{
  "n_layer": 8,
  "d_model": 768,
  "n_head": 6,
  "n_kv_head": 6,
  "head_dim": 128,
  "d_mlp": 2048,
  "vocab_size": 16384,
  "activation": "swiglu",
  "norm": "rmsnorm",
  "norm_place": "pre",
  "norm_eps": 1e-05,
  "positions": "rope",
  "rope_base": 10000.0,
  "rope_fraction": 1.0,
  "qk_norm": false,
  "attn_scale": 0.0884,
  "bias": "none",
  "tie_embeddings": false,
  "parallel_block": true,
  "init": "normal",
  "init_std_qkv": 0.0132,
  "init_std_o": 0.0,
  "init_std_up": 0.0132,
  "init_std_down": 0.0,
  "optimizer": "adamw",
  "lr": 0.000509,
  "beta1": 0.9,
  "beta2": 0.95,
  "weight_decay": 0.36,
  "lr_head": 0.00707,
  "warmup_steps": 393,
  "schedule": "wsd",
  "decay_fraction": 0.949,
  "decay_shape": "linear",
  "final_lr_fraction": 0.0,
  "batch_tokens": 131072,
  "seq_len": 1024,
  "doc_mask": false,
  "train_tokens": 831700000,
  "steps": 6346,
  "dataset": "wikipedia_en"
}
MLP neurons of a small language model. Each row is named by its layer, matrix (gate and up: input weights) and neuron, and shows model dimensions 192-447. Each number is 128 + 32 x the weight over its row's rms, rounded and kept within 0 to 255. Numbers have three digits each. A neuron's up and down rows have the sign that makes its largest values positive.
After each neuron's rows, "fires after" lists the tokens most often just before its 100 highest values on Wikipedia text that the model never trained on. A number after a token or word is its count.

L5.gate901:103074120133179126078166139100132162170072127074072082121064113127124100180093142102120115118125100141115121172082093171130112190124085074127181133137103123173057134068073136138127088176144148053126123116117190166119165116174158088062098114130129148086110138153128117111087149139206182117120123127209206182113134158109115124085100130086105143142159142123082074138120159144120161162156203086084155161121105123077088217114137151081135179159107110141119136150162164077133130162128096103140157137137194138129201078177125105169134092114152143152143143142097133105130099159160121098060063131063168103100076102134136124176134099139135099066135156147174101134138131127094163111165179117120142150162121132137114124135114166123176186132146089104105099140083086129124112154093148
L5.up901:107128087161131100134146147103149138136110101099135129136109188099178109168192112158123112139115120122177099150123183125104154226110088111123117096147103123119092121056128101174100107090136152097140122144153124084073107110180099123101126089083163119113140133120095109094140073142143063122075169184116110141119125167119143133162085071164116057119146096200115144104205075111119152129100124087105117064080132132084090159137136120130109193168081137105104122108139093156079126103075122123141106143189109116137147087176116102111084123116148164183146106149137176119113103124137064152120147163084115104142105088149130096166134080153117210142168146188159199113157122091112164111174093212136147127131127136186099133104076157133109169093068133144091157117068143198167077145094130
fires after: " |" 40, " —;" 9, " 4" 6, " 1" 5, " +" 4

L5.gate1774:141153108173132167087116113106156123106150139158152095122104077143142168194089125124131094166093092141064144121143137108143122154130112119117139152124120074098091203132184204105130191100170145140098102078086112112158099095081096116154143170176151096112142133101103107182141146125106193077146109118129145143149122176154143108139148198085104163139124138117078174129094154110092089131172111117124101127165115107107167146109162090183119108085091116138133077145121137118157130122076099147182127183071115056170086176084097105156085131135100110129129109130135126124089095117150151121101164125131086129106052153142100116137143158170108051115158129104092151113147111113126151122137155183157120140172121134155154091178121096091083115151136134070128093139186075115141092105078172
L5.up1774:115164121061176123200111139143130180126119149143109085111141138140149151113134037044141176127105120170087148109119150069144122098146099099145067118104093142082096111147164156181109145157084151108150104115103154140092153112132152137107110155080110074073179172165143152147146141118105090080152123122088115133125082119099142145133089161111165117121103117107124105094103114075142128089126067138110123131111106141163132137116020136121149134130135149110135063101118178105174124131127055141068156148112207088101177211156110126151114154173148077123159148086115153127153132152082124149124139127132080119140153130147167119135165125077130165146132159150123165127129169137113213117089162048132116087084121130129163069103201102177120135119115119166195133157105154142085141152119154
fires after: "," 82, " October" 6, " January" 5

L5.gate1692:194071158125094129130122145125111137152152121113168117159110108154149124187095112159064080156135112127088148140157180141115146217138141147140095107137107050166073150129139122128084175110125073112083163143174139145096099137122131142125123109119145089161182155147106102138104141133156081154163118110138082100093143107186153141140126095081061120105146130146158129159091116125133123122106117106099102082074099155159110112119095130095143139107115152125157114144151095096130114125084143123092139107164104102138117121104118125124123206176111138171088112087137131063157137111190147151175091078178118116117128111163114155112064075160163156115103143127103197092155099091129167158160171152087110113154147143102103130129092150151057090148146105136108117141138077151128130126104107
L5.up1692:186127109102117096115127150127096155141127091155189151070156110116106152119103125180146131089131124129098178140075117061109178129152135156159164067141116089136150102137168115139100088135109106086112135113176137104163126148123122116133096066143108151128115153126129139158162123140196054139164144089155182164111105115092103164145196090111172183127147120163111121117167121157143177141114191134120127128137092140083136095111104061161115134116085115119171116115139137110107083118134126122089136108166111121102108119100154122113160100173105131089114116147125142133195094115173165105191130144095096096175119147163094176152103092106137129162115113069142144150202093102140189106134139081115161067107162132125249156101100116150086107145109136102102134142151101090144107095155147
fires after: " in" 24, " of" 14, " at" 14, " from" 10, " the" 10, " to" 7

L5.gate1135:103185149085180156133165188139165197165090169132176142138130133078169128163171138089074166133106165047084146158149125115138139138165058113154150117089112078090070180099077052110144119076128106120230110102135172127117126198150157126146106137127137107108189065067099104147087089148167091110121130157129109095159106118126086122141173113146141128073124149130141117158143176165099153159104130128091105163093125141154090125054146126130134203113097131101124126213141160104147099099152183124148103134162135108129137103184139131157117130164117092113116128146110089127177092146182097121154137136110107091132206055184121151129098072115161097127165128151190110132115046098093198148132130120097152174135131101132130155147119138118190149127124145114123165065134149160161148161133089
L5.up1135:176210127133082113125129149139143149156147153133095095158140139135137116111186178052103132083150172038100076132152124154141179140142051147223084163122169080161113164135085115178114125130089148170193132139165179169100165165138199083115120157142154130124119088105139133154124177185131099160109125113144143063088116136129109118137092111095122115093127089136134133164102132107179171087098138094115073090116078114151086067046177141144117202093160112119169131169151179042116104117161187146146137110139149163098152083189111144151173098106155114119105136106156115068151121123166084103131113165106081155058138104121122099120077125106145112153142153154171121163115125134145163121101147092149157098127120141114104177141134158108112155134232115110129203102128132156162124191093117
fires after: "°" 26, " (" 17, " 1" 6, " —" 6, " 0" 4, " 3" 4

L5.gate1625:133117141147050137122133118138132063148085153087122100189126119140138177176126141151144103132132135152097074123105114116103090130139163145072165062122127085131172120105156130130152124135113117204106147078111070111144123131149131166086169186152172121125156172173118128175109139150110127135116120139146180099187098119176104106154159150158105131180199160139125077193163153080094110108169120161129175106091159135150193098133094155105122157127187117122165171146130109132154113163115191114172162129111151130125150127147154103150105147114172095172095098116085130178138111147147056148087116113180147143132069134131157132188110137150106145097138147132137125106093096170077189163099144153118140119133122066110122149087074095154117087106094088123128213150111164180150212136094115
L5.up1625:126153115148102181183128120116125103124138105102098090114123110167159132091122099139117125127186136167098124106055140154104030088124163131064126109104174140150146107112121114132178117119143128089046164128117105158130117155111128098145138165116174135140138159102092143143083108168137103116142065144145115127160167132124119142133039056133131090203195126096172154124177154102126132174145159128175113094127135088128221091221140153147096110147124087129096155115126188119102116192149149144141166153086099159198136156167123103174083140106196132150174144167094129169179117196118121123141143157142089138163067153081176185132137138122081164118137148140203103047145153096106169137138134081093147117107157128134106139124071075195138154151125157140125144102164129163137221149136115
fires after: "\n" 22, "|" 15, " Z" 12, "-" 5, " Championships" 4

L5.gate1511:153121126088121127107157165120155084123132150163176145125127141100148052132089168170195158107172105138190164091121119138190192114123132082179088111161104085101133176059147110103111149113117097170122099129147058114126136113111114085128122047118126110156088091133128134087058183113132123116102124144133152082127157045117101142102111115116093104160119108095116135169204168136126130082121120204097195117070185139073143079094133156108087075136133170112134098130170130129172110128145144113114164094117104131132105173116145088069104092144059119117155132148164135121107145164096129138133029126139141160090072103144183148122136127132166164088094132130189193184136140160057128112105105125098179167079093094097141100123155142042115089139118130080139114083071066109139092070095168
L5.up1511:085135086095156132156140106107109159132183149152159130129109130124086117115155143170172100118087083134125188164123143123144087148134158155061135186122114108102113131172102138125105170124120146080156118183158124080038105113148110126139137124100155126135117154086131146103175105166165134157103106114157121074090160103164133147072084139115119103160132091108171097086169104087079150121120132105132178102120167096089106097160116141098193124146159176109188167081093146157147109133107094121090134110152108131104093157083107141096152140164135169143103084136107136119163104076112106166125128181088125071088188117124103180114094176081094112128177147126128163128097116165111112125132119151119151096077059160116095132113115094121119121190082130161105062158193134139197154056156110
fires after: " in" 40, "," 15, " the" 6, " E" 4, " from" 4, " The" 4

L5.gate1253:131093119165122112134183109168125162122134104098170096165134123130153127096133159175073100093183143199121167140080119121088146142132091122093102113122124135146114200115172094085102150126168098128082116077106163131100108129108165114104120120148103083094099130095129121142130111134103095156116148141159138105149169085124103128150153159145122096112108110154111087185097128156178144149140097075096135152116155101072153127098201162165112120083126179031152179148171078098144159123131135158073216096138110149104169113150175097142148129133111171147124148127100106114096151082074061098103093121139181104147062163168115185147123135186198120143085130150167170107139094157046151095116116114115107243140110123113079134105158123116146144103191065050136124100071157164095134179088145
L5.up1253:109156130129136129146114155124109131113160125140157153110175137204120161091168128143133128089099135119166115143129172092137085104128171127116208163065144118052133131125092037098103138156114116109130081154193103107117098185087203136192152128072126116118149098117198144106152164138089133092138163103062134107141088123101135128151109072165096124097115127114149126137187125092117114126128128155181113178141109151174178167163171162070121180224140047144108172170086097126151164118139170127160046157162041186164128162104136097108113190125167111103160135117109091165167109181108080174124140086128118104164137134121150146120146151107126097088104114070119130145167197117107124131129132070130116133054131180163144142119120084129118124118162127097079098168141103112169133063156123
fires after: " the" 68, " The" 10

L5.gate1884:149108197154120078066096139072136114099155125113125085086120117171154150140167133123154132074105087089113123110123103100118113157130182115113081112067131126089114121163155127128102167171193100113159089135106133105134091110092065167159093123134135110126185107114097185053097126147140184126150146151109106117101075120217103114118146122144185147174088163143067121149123130151107119120050126173083096172127119162166133130166146118151136125148135119115111149090162175150128082166097099097128111187098108099120126162076185159135136139078147123157124074082131080103161070158089106163107126116158095072134131129036112064134114140145115084124167097146150107112180133107098083128105169180092139125131154157130142082086110090149091151133126147133181109147162072169199151091154137
L5.up1884:131123151143113156146119174156141151130152142036098160159167089131151155115134151149159187163144159162121136119151107122138108105109145113080107109166160099148151134105166143062155161113169095176119129147115095129171090100118167091095065147130200134136141128154148136142136173154134122156112116166096093108081111087116079116106163157120129141158119119118135141142156124182122183135172071160135123105116133142096103176177185170124144182112077076073053082104167138099214132226129111108149158129102119080128102186137148105122159087067162149185120128099142153073180168120148196129101112145119113144193167173137143117143157130119100138148145164163152131078161179101089067135140124106140164096133184140110117118167172194098104106184142144101125154120130103153142185119143126
fires after: "–" 41, "|" 10, "," 8

L5.gate1447:150133104104066129126115116140071142124151096119105099133079093177115094069146125152122132205187075115138134081109159185130158170121130141128131100108126108128118150104109137121226110149151100148108123093151135152144149149090158113164129197156069094153105127073106103138147168105109144179085033117078148179161133148113133078181166138147119122143140175149080130153113157159150138152145114185146103117111155174168164126060050092082147140136141095174054138100133148064184149179138108093113132153102148147139232118126153158142110131137115177131194129076134140119120094149136147106111096123180084089086080076165195161162130131163156129107092133062136168116116160117192211062166138125164069125108096135112129083155145121078095173155137153055116118105095125123079112178098137
L5.up1447:112126163065155108121102113145151062170123170146130098122139115095111140180102124131154143186159111164095131102116090168201142122105167106167062130100132162187129173119153122117151147158111113182072103094072044073128136128117085105171107130116032151156138138105137162104160132111127114160120109103127156130133164124231137134113089035166096118153168162158121104141136147118088113123098132180096160124090158102146126129090048158156134089220124105093151125087105168137092196131085166127115178132113161134165122105090170145140082167111100093137169129137114091141095166121091115114140108207152077147138086125090155099138176161172120099128141056138154117137123133153083181124109100167125095184140105131111130096146095120097072141157128141149131086125174092082131126140165152
fires after: "," 57, ":" 9

L5.gate1951:122100116112150142081182160134172065119144133160151101160106106186107148166127129108152062167077114105119124128139122147172132072121160139165173148125128099158148127124139177088083157134119110159131181134152139133160098124123173126104150229149108118105138088104180116107155178184121146117169083144084096169149147101143201147096146100137122132107099145099093161152183112095102136167109136170183130135108055121137149097151164161176121180189155122165116173193147150209151124166085168145141197166095121100082080149098076102187108121194161110163098142087153108107127168161125066195174140102134104122133098143119134118121133175150141171146143146142105161094096158092112144093166168153122112119110112143157093072125105134164087141131130205116135157159146089144118100119164146
L5.up1951:086130130128114113087129158121141072147137166111163108137158090167155104166099183078092112156130164178197069116141115130103120118107082129143137144179126113149167141101096197079131192144079115134098139147104071174148121162137180158169181160166115110122100121131189098143131113111141214097167099103103107196101151122127206132104139156190126176155085164136110144144138112103137130130113126183137113092132085079184127092087150118132157121123082124120115072144103158155176068149102137164113151176141132163075109188077169114140119053127118130121118152058152122119116116143094157162087118123118113094145124086121167159106133177105118089148162073141150117077134157120145113153139176186115095128140116187160167083165140109065121077084129154128082176145096130173160130131136157
fires after: "–" 19, "-" 16, " Gu" 8, "é" 5, "ou" 4

L5.gate1806:084165085133113112150191162183150138153079109131072105132143103135124125103143105142113188111107132135135117130113100139184119137154150184130143197116108145053131145152148202050090126158110118142126102150144129168124226126090161180136115128166100081134149087113113109160103149130170113110148084142145082148122134089125075142125147104145124159130098142146104112137153120130103180135152150076143077125152162143106125150085119107198127104139120100129106193079157172115187141125118127126062099149123156144066146147111121167174162140095136149040164123129151099127139155112134123125133105105156120086127088131136130080111154097090156149070137163146112116068211161170086155118143151157199151186139187132110107125129106150120071135139121106124128175142091150158138145126102132
L5.up1806:115178162101103138132121118107160095120147128171147147085137104109118165092132148181187091173141143163163112159114208088207155151118089175089166151099130141128134097068116161082161172125205109102077154120114111122135089136142146139119166087134147107195153097139135130082120093141088082122130117122161090143126167124168171157163124068087156114171171125091106152204145149085078144150140133170119102122086161150168173141171126133144109162109160133129042101089156179127132152093121183133090135151152163109166085159128129076163111162127134164121186100093127158186138118117106089231145162199142083143164116113116123184148135149140114106153169102088168159137169165078111122136106157132165135112128165097154137089089124039197098089127113155142184120152172125141159143173145128
fires after: "," 49, " the" 11, " " 6

L5.gate741:101138108107112099100164175104126092151122074116131129113127175104112155143124184148093122162088110148207178111145157140117155105133127112109135085118126139111137103111138105128156151099143126149141122108129130123118149128121140112214122102124101103144017132132105148121107185136097112173107084152188138121158181145157113109140121151091126156113092115138120127199086171204161126157144149080145112071076118130058144087068145208174038117102123151083080131147101152102146213068149114124083140063102107130153086107090141165111156168149192086078146132139077146070156128139121131126095109060168115021080131141061127140087099155141124166131094103149134101071138084146097126149163153118151137090135172180128104184192173134121125130136092065124107117131110069115178136099171074
L5.up741:118130081119181145081130107109123128119150099164157200106187131089123096157151112152155165180118095061128100156078179089175162169096103157089144120119106119136125081142189112094080120089147101137144118084089167163181132073105090111141065149103142095241094135064161108105138122151087128156130117084129124073129104152164099146168138168128126113150105140108122141107136088121121123169108089083120185118121099160110164111107153159198101107174097062086122138218140146101138114146127134098079109140123101145103116128117117110148174133192142139113132180139147175097139128072119061157109133215123142088144095162115088120142148166125113164114173088000134112177141178113103113134093142133081134109147172170145141166131109151142108095157095122116064126072134142195133027136127095
fires after: " the" 35, " of" 13, "," 10, " (" 5

L5.gate882:146137132156071079131109140105144169146146171092137188132153128179067136137113098138126115090132165096156100101033117091158160115180193106137104148168100141105131079124195163099114127149135123097077172159154113116165133157095161133190151087156096109127080087130105082209108122127187147144140125165129217100134080108155127107102128149151180117164085126104141157128141114141087149095099117123157188120081154152135130102119161111147103163079167123106111139124169099177132144112138161130071092089112122159169130211138159126160156130163146110136129155110117139124137149100138125086107143085122134124133126054116154158096061136113161082164137157175148051054099131105186152117167128164148151104131156118106063138075146121129121105151155086148121165089134169163132173116113148
L5.up882:141109130087155108113133141087202143135135123157087120098111140132186143166143065126088128116168160126162168148089102120128130148165108179089070180106123128143143107157161176166127144103160160131137113135145129115124151138115156083111121179165185109166163163207163111185149165111127115162132135102171139096131114120110111062148121046157164125124110106058132141106080136145151092105084159145179187113099160142119053134106174111117094105079102129071072143131075174092132110105116060124185152128095105148077140149178130147115157106130175073129038111145150176089173053098148165118136118150150129218115174132177090098168091128116149114144104083130095126131165094154059157181162156117104202114185154151118145082144177103081216135117144095089126153152131140073143140071107115
fires after: " 0" 35, " 1" 8, " p" 6, " T" 5

L5.gate29:186148102098121125181155048109133119145118132152078126110120106142130135104100113119112138166134148076148085104176145162088091114131099163095107142139137115082151122141097084133139111165113157108086141093132072116133090067161116103086188138135088099180174117143062137122138179192118122113087113088144141152163197165130113126123116136100124151120157085121168139153144109052111181157186133095128120098121090125181136069056131185147097132135107160146150092158089116151107153127091120141079185125122197140218160115100158182079084125162154115135127105181090100163110169108100167203147128117142138148082157180141142144132128134139143117110134126150187160119091183078134118065139140104152110080134125100125141120119125165142154127118102134127135081090091209122141114140062127
L5.up29:152162106156130123114140140133133170144121102140149128131135203158095112116100154150135175153052149131117093128162180123124088186163136097126126153152141018117129160086116165115145157147145127125152146110084142128084143101140136119123116151124185078116070202052100108139150143080129145176078095121137098149123134170094117147118152091116072099140163094138069118140147122094158130120111138154079151131159123106080083122128184137157142154118154135126121143179154130159100147199108113147147089131119116108084160114098142196144153088193156157130092087140212119117160114160165126160092138105087118098145175152166131126100122161099161120100155164151138159092135162151148144141149129134135135118134166158112234121056064111180202138122200092078056115142103111133122115141140140
fires after: " on" 20, " (" 14, ":" 9, "born" 8, " –" 7

L5.gate538:122109130140167126155196100164110160167114151086154089170087153144118110123118129217075118125132079114129187119135125151114108122154083112086131134112140155125119178095179111143154117073155102089110118154147080148118096197085132135096155113091160141123137040063118096119128150132101113148057143152130117068116148077126117125165129129193130087146122173124138154186134130174138081099144131131108099131125162115075125172097147117115182167126142218132105113112153079083201144163183112129130076143191110184159088157128159130150181148122063139140127131108142134141155130097054087196183133127152202121110055168175115174123142121165158180144126178135164182113130064144118121149181160192161104207108148129115136174139089141095094152092123144123150148115103159118094182095119144
L5.up538:168112129126173081125143211077103095080173115138087094133079148102135115107188130159110110112168100125133115127140124164098156161165132144158135100130128166134103156130113075094077127127140088099153148123143129099176187112094126098145168161191078136149121156209156181131083035148110116106183165148168150101121094129123133186131129069126110087131087135105132161108180090113113152186106113113084141137070095117216175076107103104138108188126152067135158143129098163092098130103092157100127128095156062169160098040143108116160086133171158109177139108117186140094152108132187121099105078174125143144118160124226169178164086188088120167066186172110185128147142135141073097087097146108098148165130150070161055124105123149082156076169167160126103100177109131126148169207123154
fires after: " the" 47, " by" 7, " a" 6, " The" 5

L5.gate1228:136106118131138189138182106090162134099130074116181161137129099154136178163100144121073126176147139129124103140185198113110142134094140138117116102124107070109080109127136091095128177101144070112148139101121097158123039102093132123174160174141122069138166140115137097170178104155146137111116124136030098123118130076149224098110118113084096131083118152082148069144111100141076171124124125178136108130065159151149170094096104153114095146081111122115115116109105111087147135131116121127077128115041114137105105116112077094145131104115160111140099142144087124115145100127103125072128152088146236081156146105125094112082148155135132164060151107170141145113138132095093092075179128145067097153127113128138098131181124145102150079138145064015131118102079127173133186131147115
L5.up1228:162104151090055148151122127107137101090175143117163157138158138217127164119129141111107132146123107174181113130160108109118114132121169069158176135138051088126147129150128113139195133136189070131137128095137130157118072156080145140124086120164121123110133101164156185143146180098119168178143157138105127093105093121139187134119100119088127124070121159099160157112150098154136167131106117154096106162118198106150131106150111138104135108134190107176075078078104119110148175131114136077108101080051123132153098153096068103145093136106198093148121152116111127103131164102086150106138204049119192057151125066106145128164146107183104121105150176119101108099104127075107125071159105127053115015097168088182083164159120135124165081130147140115111138198109113145171119154123157
fires after: " the" 55, " The" 14, "The" 5, " mos" 4

L5.gate192:190144138125123120146200104121168103169129131182144147129148132092139155159094185147181124143124117088124104220103129153099122175169110163112035063077147163140124139118139152098130158087109090139116129093118094106157130079088151119089140083145142106103100141160175126104145134150149168140124089126133133086143147156081157151195146196103172154096158135097163131109095185063156106063149101075137136073109125133124142163062110147059130130062111094117149098129037106113125183145154139114093082125096124169150112158079140136124120132136112097221185112085158140104106146058087121120137113107131164130102107152143093086108112112091143175064140130156116182218140139088132126125119120081174130117170145161135123113128136130080085109141142161134170185150074100135174146126124094
L5.up192:128053081138150146231094118115118035126150173159127109155049088148136132085122162184074087096145093078123073107121129163072114147099118129149114094123133172127104163108116093070126086184161096131148060139099112040132120122124110186098111132074065151173169144148129173067088090152161155129115083083136132136108143117102152112119121165149161162204145218104176111126106205079119139126101101088086140133124179147106107160128134140078216119162155140157211138129093146155095171139132105109076153150090158054155109130074133119109128174095096101145189137135170088143094120109134185078121143102140114144120193131131162156163139124121159156121113167154097119134089126120096069109090111074056156137085162152198126056178104174135089101104090156162148145164162132096136157112121141
fires after: "," 25, " and" 10, " in" 6, " for" 6, ")," 4

L5.gate1727:192102077107141170146120130156142138157178130130124144068143147087154110175130165111145167145144113085114142133098162137148094191156052179102070153138137100130131126103075128161106150077150159122158140070137104137102092073071125106082121131095114030163121164169115118071104106136146126100065159148191120107126192182168154144170127105061101115046149061141158109207080134109148141172141088105126108120141141139149098087148040193104151154089143140137181098130128071144099139100094136158070074068139146071150125093087123139089114163109100118155085059157153097064126095087120107150120127097141119087121137137141068139160128134111198138141160174142171196112115085188072122084151125108147117138118095113107097152115105203179146095136167132063145117154094137108128079143117095
L5.up1727:156115090129119156173114112194114114159129070153162148091126149085185100107158135147107180174121118159090084168166172160099164134168085159175123100129103095112157114088136094139149135096122160129196156098149118161085123108167105120085151099085156099186141154153116095139147097085147082136054143142168107116115162179193131107116114136089068078151163084159079125182076106139137157139107145121167100124186069134156133115115056175111111192105127136144105126138109087169120086179170097133139056137153118055124142060101095143143142143155078156148096061109136097103115132166140107180100125131134126144132164118117074112125150109151200178167155156147119142112159132138142120107116129112118133133152145118104171163108066135147191085148121159128171128127095142192153084112130092
fires after: " on" 63, "On" 12, " On" 8, "born" 7, ":" 4

L5.gate439:151136170136114119176143127057120149114103113098147103097090200116178104079115131063110111124118149166070080079152085115123128135111121171095127135096182151160102162083135141181071175151110157128140148052123142215121171140086119113060117090111091111132132091159017138172130120085134110135125133123141151152118126147204062157109051129099118099124128124114163161174117079131163093169078124142105164140141132153115170127131109171149113176108161161200149085142161183165089137098094139110204089075134140127143149121144095122105128152108132135201145067093160145121113165154124108108175121168158081169065082163117111172135098089140119105136140139126106179097154086114110171135128193198168145127121157112130116159123128185230136168076131111175199118175086161106169107169107138
L5.up439:077122092130147166127122173173099138122109155072118182116148097113123099171176116108092105082165173114141134133140162118126144180075126133096192153107183074134113163084129178135156094111090119115117124083135096149121134138118134176127133174181139159153134152140111116117119133109126102158152159103122100121123138137132094073139119121148169094129144064179115128151074107176107148135093169109116082145125059087121107161130103113130099143151087145143186179118118182156145101141141133135151094116089127068140106144143141124075148145106099196133121133151076154069125097100175101120138140178148075082116128099045150159128125129106092106118164112191152133134173120145092106183098135176157176148173111100118111085138153159158147123131183144110144146129097148146122178114122065
fires after: "," 38, ";" 13, "|" 8, ")," 8, " by" 6

L5.gate1223:087143180135113162136144120129172144187117137169094171140078109104113180158137139131167100118101157158120139074104140136113134134126131157123119185105084124084155083102126101140090148088112135128151152126086119089095133078158125144145155177163209090133132169165169139204131132199141142098095180092153156078160084155146106071160141182150126126098072165098210142135075071102072089138114106154150149130051167200115124093119078152158103122104071164138166082163077102110078111152126147113129131095077178111107173160160167148108164116140173093148089153104161163131099027091186095070151062156137099107100099149122151099172098101170164069090093152144156098137138156143050175141124190146116128192114129141046095173125089172124152098114149096091108122152103158135158074154132129
L5.up1223:156131130113089098168123146136160125159139175149119156112095138164091141187149141118062083079091139119133105111103145084214106117101169135145107156121106138096153088154129111120078107168146115103123144118139131117129144158128179141097153153174172135170110133137195191166133150157102135100186166120136130076157104159097093119122090127130078193083083233079156119101071092128127114139120115123140135132102128170107197091138107123126149096177145122145165142211123091071101111172159135145141153098071149202096139168150173114115141211121158105116110138130191136111138117125095060131186108150129100114117077164161093056098097083138161091090086158114151096057154193143124173145118148180108137184150103131116117132103116142155191137096167108154083079150120097094171108118177137
fires after: "." 39, " ." 15, " (" 7, " v" 6

L5.gate1930:130135137089147136132097094069148174127148060131121187107131153118136077103147114084103123192080140116115147086091057120180154114118147181173101168157117072078133168132119116166080153122138123165117128114111146131111160159152123153085138057191075095137137164076126148155129103111160176076166111125069070200106119098157158090118152137167149121181174139145109181120091138124119159134147122149106167173128166173128124174121081142161143135155072127130136101141143122188051116096103091099148139126157101182080138087137146186175162126114095196139109156185144168132119114156103167119156106114153113108082155125115140049072068111089152114136129157155129099082129114178201164116130145151163133140165102089093166182109093090161128125059146153107109181114130123139156150107123167
L5.up1930:114109117139074128176136194093116183190170144130146141138088142115111151140162149141122075127132130123080116140123110121136140126143109183137123053152149076096111103132122137139059152160152201122205113155129127131077100087124060115114109048110084120153073110180094062081166154076126133086124120150066093150084135123205099136119127121153082126148113132125112165135120174141107082094074057140112161116131120116156099109183083148122174112083158125181195108118166144107107103122107140131107068067132136117088121154105134132121116144100116101092122138176139144145085102125085166051099185135096109079141153117107108091155108116108143119149134183186115124154104109178137190102112097130103130084134126142146163129126140155175158130030182148149136062128131147131188143127195143
fires after: "." 61

L5.gate1224:088107117144147127158124071105156132121102118142127174119120211054098120123173120135110131107159071161195110137087119150143094153106091114123100179130104141125158079080167087174136134109151088079168132080157183167124153125196114073075114087111109168131123105180165101105145158152094103162099180107161090150178147176132099120122075082129093096105125142157136127164157124184181128095175138131050140050056184103152178117108088143113119169143102129103129128132117101110182165105151140106123120066088094090121151132132143145170156146146087068144116105114157087109065156141144060144124157049097166118125129121084139135108106159140131146077101106163163095123103144137102114146130072173172128109100108141132082168100155189164163128111135080202166154166104128119239201162096091
L5.up1224:100167117148102164091172141095189054091092130095023166165122112145141156098152144136117126142154098104125104156103142100097098121118095122089092084088132158149185110155109115091127104105137122105063175102092072144150121093123120114198115138167081109093150153136116120146143115067139126159122125129159140061153156118103120131091126074135090087211155081098121110223155080128092179203144127075124135099093115166159147108072143156122061148107120111157121098160135159131112145156067159046109101135123098156112146146141128177114106112102148183159114096129141111149120126117149073171124092129096116134059046136160071150179088143157161109100136143145142171088138079092155092085126131134151167129121181128133149151145147163098174086122137122159111132098077173200164182159138143
fires after: " a" 24, " the" 19, "The" 8, " The" 8, " (" 5

L5.gate1383:122155161101133135105145127099120192168111138155130141087096128167144114115098052147172145176068138075124109170107095084181135168102134149136107178174238153080117201141074158122113182182124118135138113161093071138091104106161170120117076154170104040198172177078095122135080167146107155137078095140090073120114120120150139143074141053097155161131043165132155153105165083143087098119113160180100067119139122106142136140135119161092172092117141090130176149093190145150090104133184135134176120178143183162203151200117153075129091224148099136153184101175086143134159147132102124194171102166152084179189141110128133122175159087146085119109108146104126144086126181079133132109110117045140162123084136112099180047154124087089056141149099171146108136137172064149158130106069157
L5.up1383:128115174188128108160120094175146181158128213134147170181142121145174158157119085115155157139106083119131078157139149095171095154108133125080087115086131118116111112125229109127119155145140115114136160113092132138112104128193177111143086118132135195150138119157109152176149151090163114165099173107132107152095118063116099144137146134138110183160110074143133105126109157122094109143120083125125120129090202100152091120116112125142176124132131063103166112097114138171123125162125147121104157124157114111132156139135136104142099140156151116153108103077144144191126104105132080103145153096159129101134099140103140120099102120100092117128118151117116106130115152094089181106140113089103159096105185099066142091123142124162134151113162160096088102116169137167062141098140180
fires after: " D" 14, "D" 14, "d" 13, "–" 8, " d" 6, " Dh" 6

L5.gate400:091075089135093162159123131101160103092060130138075106139033163066118150155101154148139130145132178149104172094104095118096088147167086150071092124116137185086171116091139128140126085150097195080147156090128069071120133091143097093204118123142154123122125156135095080137122092132151101162183069138152169115090184097129079128137122178098069107145109115101115191098108095099098154187068157072075180088154137129126060150180117130165124169113133165196184127164136163133100162144147117070106105076175114146115079156178112124116114152133179125229145161070134128130059071090104098091120100143067196123060077124127046149132080160171147134129131163129114166125128127093100147118155087189117130144118141093117122154110087169157130113137181147149170120132105161218154110108038082
L5.up400:133182147136092152112133082094105202111133121128083132151168101179097143166108130137153189112101124160140128149114133104204119144145124140144154136130160103099135100137134134138139153178159087137111117120093098150151088029132127164121110111115140102147140114090188110102150171123103167122054134165116067191148118133091165102138130122096203093149110079106105086184095185075113128166160114133040131174120158131119155133124145129123128138079131102153096148115114151073099131176100136149139064202072171109142115145114124134114168135111235113155098125086129091109094132134114147176118150120104112131152167144127205073094114172159105111058098098048102099090167164118132099086145140113199110135139113164111127170101093131113105163136143102117182123093133182074157192125153138
fires after: " (" 33, "," 24, " was" 10

L5.gate1233:137112093144171139151109156056097143177148154124085119101136087099141122142130127106088151093108154191087121122128163118159040202106066110092201131128131128096154160119148071210101156079127154158138096113119129132021104089149175096077145108174135157132202035114127099120148071165112118134096214186064178109167129097118133147140072148136096167119128128150096078091173185087140123162135134106073142145151118136117163160151125127092156148164128128126101155128113136141114101162158106173178110154158087116111212070211108133103153114156147114143123146150133135139124108104133106134163135107137109151121144105167140122173098096131123116121114165194109159092138098081100119125116122125134151148108127129233082129142100161126135147124115119143152138145151075071139100174060172
L5.up1233:134118070114142116197110117095145146188082137096127107086138093127110083120174108168147174108075160131105184143100160079153093150143110071073145145123142137134107142080154130206136161115154158095198159163118141119057065116135169116095174117099181112088191097072148067138185094125172127139041175143122095124150142141122161122120094079102100127137118106113174089115148125099185117118129111076045092158127139121105145114148186162073123201160094153103163108110152136117059163163111125131083086129127121130142139125163136138108096113152149175102133134112114143134129062107168119161132153092072072090116106104117115042145121099112142044111121167197136097086132104094144125083153113124108167098127157146137113126106120171142157146129073155136146172104165128155139095114130171
fires after: " |" 79, " 4" 6